config.toml
d_model = 256
n_kv_head = 8
norm = "rmsnorm"
rope_fraction = 1.0
attn_scale = 0.177
init = "normal"
init_std_up = 0.032
lr = 0.000759
beta1 = 0.9
lr_head = 0.0061
schedule = "wsd"
final_lr_fraction = 0.0
train_tokens = 498900000
steps = 15267
MLP neurons of a small language model. Each row is named by its layer, matrix (up: input weights; down: output weights) and neuron, and shows model dimensions 80-207. Each number is 128 + 24 x the weight over its row's rms, rounded and kept within 0 to 255. Numbers have three digits each.
After each neuron's rows, "fires on" lists the tokens most often at its 100 highest values on Wikipedia text that the model never trained on; "fires before" lists the tokens most often just after its 100 highest values on Wikipedia text that the model never trained on. A number after a token or word is its count.

L4.up468:132099134102161119108132155120128102142130125113143163175142161120093113121066109137121125173128127099108094104101139157089152133156167119127166115157130101128127083087136136117128098130107158163095096161121093140100166143148143151160126127109124132134144137148099119127124128135113160144125190163144118149138136124103131117139078103123141137108143087123078098093147125094131132143145
L4.down468:164131078097157142156127116147114087144162138142137133134091097119150138111116160136178144162128047083124131125102137135102144132125169135125126110154133125128199123139130142102127092147114143115103135096140127120141122129138169117144151115120159090119087143164167128167139101129090133139134130152130138150189130120138165136107118106129144144122094164136078190155112139113101121081138
fires on: " ==" 31, " " 28, "==" 22, "." 4, "'s " 4, " in the " 4
fires before: "\n" 41, "\n\n" 15, "1" 9, "2" 4

L7.up145:115125154120097086154130147124114114123162152158079115188132100130108126118068169109127111161145158130119102126155098158120121143117102126121115104113133143127128160115120078076130104132089089155118110153121089137179116101125196117154130093132102117132146107146117112125110159154096103120081125142141143111064150106149099122109126132133162105085115130109048088154141139115100127124139
L7.down145:158111172098121126125180113095125099129117074089111137167127132143151113145131172130151129149132110119088158142127143114113148109112105127143116106132149155115182138077169124140130121087109159170137126131102119168151136097141123159156160161105177129135129136155146134121109122102112126125108159133144123120135159110124139090130122129114123153108138110141120145147136093148144115105166
fires on: "." 74, ") | " 10, "–" 8
fires before: "0" 16, "3" 12, "1" 12, "8" 9, "6" 9, "4" 9

L4.up363:160101128128149071134146155092132110181162104144135144141144152111107078119112099130149116138126116105157093108118101145098183148162123169099141134161126171163147108116150117112106157163116130120105102136128080100150141132121129155168129124134127129140115135168108121157141067110127109142200182133159146141101144135106133111158116132109122071122080140099107131181122155129092139122137
L4.down363:120113000124126102124144125127141068140133122120154140076139128124119115127123131130132120133132119137129123125120127128127144127135123142123128144125131133155255123151117117129120123143125122149126127134140096130132132108130130137129136131115124135141129139133120127138124116106134113139143131127129126128115124139129122128141119118130123118131123123116110132133129144121119113118136
fires on: "==" 61, " ==" 31, "Personal details" 4
fires before: "\n" 67, "\n\n" 33

L4.up489:132092136129149074138148143127107080151176090156175159143124158134121070125109097125143100144164126087165085111109089168107171173142121168106144134148120159164142135110150103103092130191101111159108148171123073115137131120122161134165134124119142132142140144145115126137128083124122116126172158115140115141107150126117144104125131123126107081148089126100128144161120167139097130139144
L4.down489:132119000126125128134131128119136053137132114127136135089135138129133124127117139130125108137129130122124127118126125128140140116136142142133129136121119108145255132145129125110119137149136129120142118133117114138144129112118150125132117100119132106126127130135126125141117124112128141138124138137127115137128116137121141132118115131133144113153115119133115136141126118144134137128113
fires on: "==" 57, " ==" 38
fires before: "\n" 70, "\n\n" 30

L4.up28:109112129132105115120118118126119120145172076165145146128129100144157117145159135179137134098133101134164109088125100139095147143148145151130107139156134126132134098167162138112085101152115105136102112124158110123095105116103148124114084163134152129134081127137130151186138075148159143138169160113108154108148139137133141133125087129121124108132102097079071150166130122096082131120127
L4.down28:136126000136135118115147125112129077134150149116121107122136126094143133133123119143095141153149110107128148109115143149140151142154119115172090106149132150145255131132144139142127107107168122114122155148114157132116109150121143137138111134093144133117108139128135133130136137120153129134126130128125116140133099140155120150144131125104117163112130140102126125117122156152124152118136
fires on: "==" 60, " ==" 17, "re" 4, "ival" 4
fires before: "\n" 57, "\n\n" 28, " a" 4

L5.up111:152100151112137089109161127129118119116183124159131159166111114150122122123150139122154139161111132133149146091137133135131149148207137111107153109108115102117128108132146130108088089145077136144118084148137126114133136100073129137161167143115171133086106128127128123150127139113155124125140157160084138116130145134127121169183089124123142091086066156094094079125106147124133118136118
L5.down111:152048081126130121112139141110133092134128116107154119136104118110165150151118152124142128137150094135134124122126142125131128137131078111146135102106111154124220130103121100139132131121070101102126108174111131112158131183097112177122158124116120112116132124108125098160113150123116174153127081123129107178139129139143124125131145103087136150106127113078121147119129094106105102141134
fires on: " |  |" 49, ") |" 13, " |  |  |" 10, " |" 10
fires before: "\n" 86, "\n\n" 5

L7.up252:145099137100150127117144099127125094115144135170131125199132118139107122115079108175111148151118175143127111158116138154105122115110161132119168120136118086097108097131179130164090128118124156098143120154118125114106141139060129107130070154133153134176146151156137154115126157137158153117110118108116140138135121130114127094148103143176142161127100130098124130115075155128130118127126
L7.down252:155119054153151119116131103095165040111160126138160132170061130116147141113156129132104085127095115167101113096121120146149107080128177139140143098117134128135137137130126128136147099113131119104128143144116119099118136181114128107109122204154178095156164103172094157102130106143104155157122131106128122112131120153134160109123112102166141133146171124140114134149139132172125137138137
fires on: ", " 31, " March " 11, " August " 10, " December " 9, " January " 9, " November " 8
fires before: "2" 73, "1" 27

L4.up63:111118137109130110096117118144146122112096086127133165130110134134122136128116153133140154104097143149120110106096105084110156079116172109095130141079099096140104131090133111156082140093130182125146121200133097133152155152131128106140074147115104099144132128134099092107120142103102162123152127108088128088121100120122107137185124118165142137127143139110102136163065115122124139108132
L4.down63:110078157132112113155152143131129140089144113143131124125124088165144138131093146137124162106120143123121111116132085140111151100112161110088158109086131155100109130120154125115114127144133139118116151127141116114111165119103110102144118150144097131162125095125111112146101159115126114116075099169172131113147125139127091065120125145137151122106126089164144120156086119159126083120078
fires on: ", " 30, " March " 14, " May " 9, " October " 9, " July " 7, " December " 6
fires before: "2" 43, "1" 37, "30" 9

L4.up165:128086124108142085138175153108130114153164117162145135109144159123105075116135099128148106151117086104166075095127107168096189159147120172148135146152125137175143085137174120122063126147118139137095113141152088123103134116116170127155124123137104113156092155126110134150111087131140088128171172116137147150120149108105126115152114139137125081133078144110091163176106144125094108129129
L4.down165:133115000147135112115134116131145068134135133138137138081143129125126111131119131143119120131139127120126124120114134116128142128130129142132129132126125128158255112135139103122112131162116127121124115145122109132116135120129141116151120110135138128132124146128109137124130129129139127128140119122129133133113113104117129148124115114132131125133119139131128145135127130135114123127115
fires on: "==" 60, " ==" 32
fires before: "\n" 68, "\n\n" 32

L4.up349:160114172182141120140138139123098119116149121113178154167142131098118072153134102157128124155149096129151128132135124123072156129144113118134157124116132076141126139134148117099113115153110158110105116121134101102105121117105104092103119128098149180104131113150124146087083083119170085143172131120139151094078120112152110149092133148108147118121094104153145135129117173130100119156138
L4.down349:151128101143131089093143131137106134091164094138121095096113135141117097121116131128172120129150127118132127098091128131111148142125117140179147136100122122135218143135106142150142143128098146159173110135087147123152124137137134142112087102116125132145156128127131116150146155113137086133112107123092100115179131131152127134071102182108106109138190129135146142104108108128097118125076
fires on: "==" 34, " ==" 18, "ing" 11
fires before: "\n" 41, "\n\n" 15

L4.up376:149082144130166089118182113115095105155157100151136134140114124131132095092127106104141144112112096144125089082098100160059178160149141149130121120160138172143143105129171108130100140142120136134105104159140114151129145131123122097144135140112134099151089144140156112159096071088119099135158160106116124153131150137137108119129130114107143112154116105100132149152121159117065144143118
L4.down376:124122006117139140153115140116135022145152120118162114109129139126128135115115109120125145137141144114127131133100135124122136132148114130137124142111124126124255127136122125119129159124135146102129118114128108113113128147130134117116152117138129116132122112142126139118132143112116115124127130138130143114118126130148143125135107137129138120149108113127105141158123130144107130104135
fires on: "==" 59, " ==" 37
fires before: "\n" 68, "\n\n" 32

L7.up118:127124149098135124128166182119114111124156128136116139142154112124124144158120103171136074139136121182120090108123160134106113083165187124138122184155107113127111112162125118144097087194088111138112108158115103104097119111140130051128088117138144113146115150159111104116135101140146119169132137126131115133128140132153120095128132077177178159113078115124116137107088119103161145143121
L7.down118:122113138133115108142139153084121149121129114109138087115168139163161217148158108130138111159111121118127134102096100147151153040138116108154112134142124143131126112144118126157116140141106093123157132126092141122157109139120115095127110116156093094138135117184151158099088080116111148143096124089150126110152113139146178075129120114125128133109131138145107116146069086149116123120135
fires on: " " 17, " August " 14, " July " 13, " January " 10, " October " 6
fires before: "1" 38, "2" 34

L4.up491:147106133114172082133160145108109114183177114180141150134128159127107055108116097126143124146128114110154100115099104158091177148141122179114174134143130148157131095139157090127079136176116162145107098139124088129126143132132127130165113132140120122160090161144143123132124099109126083148190167116129141151134138123083136116159109132123136096120101131090105169147135148122101134144116
L4.down491:120110000127121101124135116108150053156157121135159137077141140125123105134116104134123111131128134124124115125115133122121152134144125148134146134123119129163255107151136101115108133142112135125126109117139099127119133112129142134143129130136132134128119141140115136139139125096135124144136128107142144136125122130119131133132115112135119110136117124126102134141120146132112122130129
fires on: "==" 59, " ==" 36
fires before: "\n" 70, "\n\n" 30

L5.up393:142113141125158126132159176114141140143144152118113139110094154125135126109140184164138136136088174181084055157117158111153130114139139093147154152121175102092121128160147117142124128151098129120083146175179094123101113151099170122131099135114120110144146127145141126122143125110158137168117095135093169113157121135155102116116147124152148153120127117082095087127127143077167116112125
L5.down393:085102128122126113124096122119100122117103075114156121094170165160145110169132122136168112165092145152134137115096139144133126143131141165131129088102129109131133158080123103102104161110134139116154160092143151121124106131111109160123073102121143104112101095125074100121115150135101121098129147106115094168125104079107094153152101117123102135153113126102139112128146137138103121150133
fires on: ", " 55, " July " 9, " of " 4, " January " 4
fires before: "2" 44, "1" 38

L4.up249:139127135136172146131156135091109111133169140161124131145130148098101102103099118124152117106131144131157104135132132151063176150141142138104148122130123131153134120109176150142094088163110137137097118162123100126174161178135155131165132117137153119157101114119131132128119081138134105152165149139145105165100137148103137118170114108090137147126071137086094143146118128126071130129102
L4.down249:124128010127117125099140125115113000138141131138169168146127145144106121123119114132132139143119107122182094137119128159140139110142145126130107115162137149140255124132130127135118128145146148152108133149145106116112104128148120118139120109114136125112108153138121113109139118119138155126104151150165139125107130123109127134171115129135141118141148124113105101140114136113127129114146
fires on: "==" 56, " ==" 34, "." 6
fires before: "\n" 64, "\n\n" 33

L4.up448:163082120093150118128120143146135094125153126139122165143127148109129113129164086123173157126171125175188110095118111138087151130139155123124189122181126123129144124100139114124099108143136093129142157143111139126119118125121130128143160125095131113112156134136143143120184113097145125136162172103089159126093140109129173101140105130073151115082148129138126154128144156140101130126125
L4.down448:133110001137139120120133110123127079121144109112152144140125126131112156161135139138116146117136093121141115152115126114156136138129137122114120140115132122130255169160118158124115127116148150114141131155175116140154086131156128169144156086115116141156121152122146112154126136113138149131084099119132126143136116135153110127128130114134149117088124135123106128122124111123133133112137
fires on: "==" 63, " ==" 30, "Personal details" 4
fires before: "\n" 66, "\n\n" 34

L4.up472:148117137114118067131145191086112098175170115104148156144142169114068112120133100126146113150140112171137109122111087170115173144155145141106137137182099137156134135132137131104086147173136122131083135163126095104169125140130140142155119124134157137160137120155132140118105121126124133159163145138136137155117149126108159112166102145096138086118118106106084124128141150107083141138159
L4.down472:125113000115125136152138127126138017165147118119154158111150132121124123140117114133131134108116107136122123140107127129092144143135127130116105134158124107133255131136140111122144130147112126144136114129144106122133090129137143134139138087128130120132118130133136128112141122103114132136126135104144111117131120116135132133152124119123119120132109145118127141129127120153126126126139
fires on: "==" 57, " ==" 37, "Personal details" 4
fires before: "\n" 66, "\n\n" 34

L7.up396:113178165101121120178108150101128115100159124150132141208188133133138138152139124149126160153148095132102093143121139137091169141125133110156144100114133137130123112121148106141123076177090117154105075125111102110152128087134152134139125094139124133124095105127130148160141120141121104113102170161119120149135114111145088159145104119145159164113088104134114138133112116139125115111125
L7.down396:109115187088131161134136182145120153107124109080132145130117108140163125125144117100185171117137005150116123121148178117126139147134087080101128115163128135115090115146110133140116104144132146180102109122136097120116129130146130152138144121142119115115069147104126134145137144091163126127132137131123127171167116145144137144094102143115126145083130151126152150091121122113107145127114
fires on: " | " 71, " |  | " 15, "-" 4
fires before: "6" 12, "5" 11, "7" 11, "4" 9, "3" 7

L5.up62:103138155130137105140131140120106100154158118123140140154134177128166122171120126166096166182100092152141114156099136091106150118128162105151160140171133081121077107125150123157090057161107120131130131163155117179117174167153147092162111087093136145169102149123139138142112098166151129163120157128148139164144138164119130143122143115104151139132163106140132127131152115109131132141153
L5.down62:113116171146187108181167143142087113147128144139146118122084147113126148152073101144150121149129117139151114125098128148175140116129127072135139140127121083111142121105108143133129128133124120108131126144142145115129112154145143105098093114121134134131082137175124114114089108161126137150126142111087139124142139106116130124097146153167145156169119157162069143098082100127156104170089
fires on: " " 15, " from " 12, " in " 12, " by " 10, " until " 9, " the " 9
fires before: "1" 36, "2" 12, "3" 4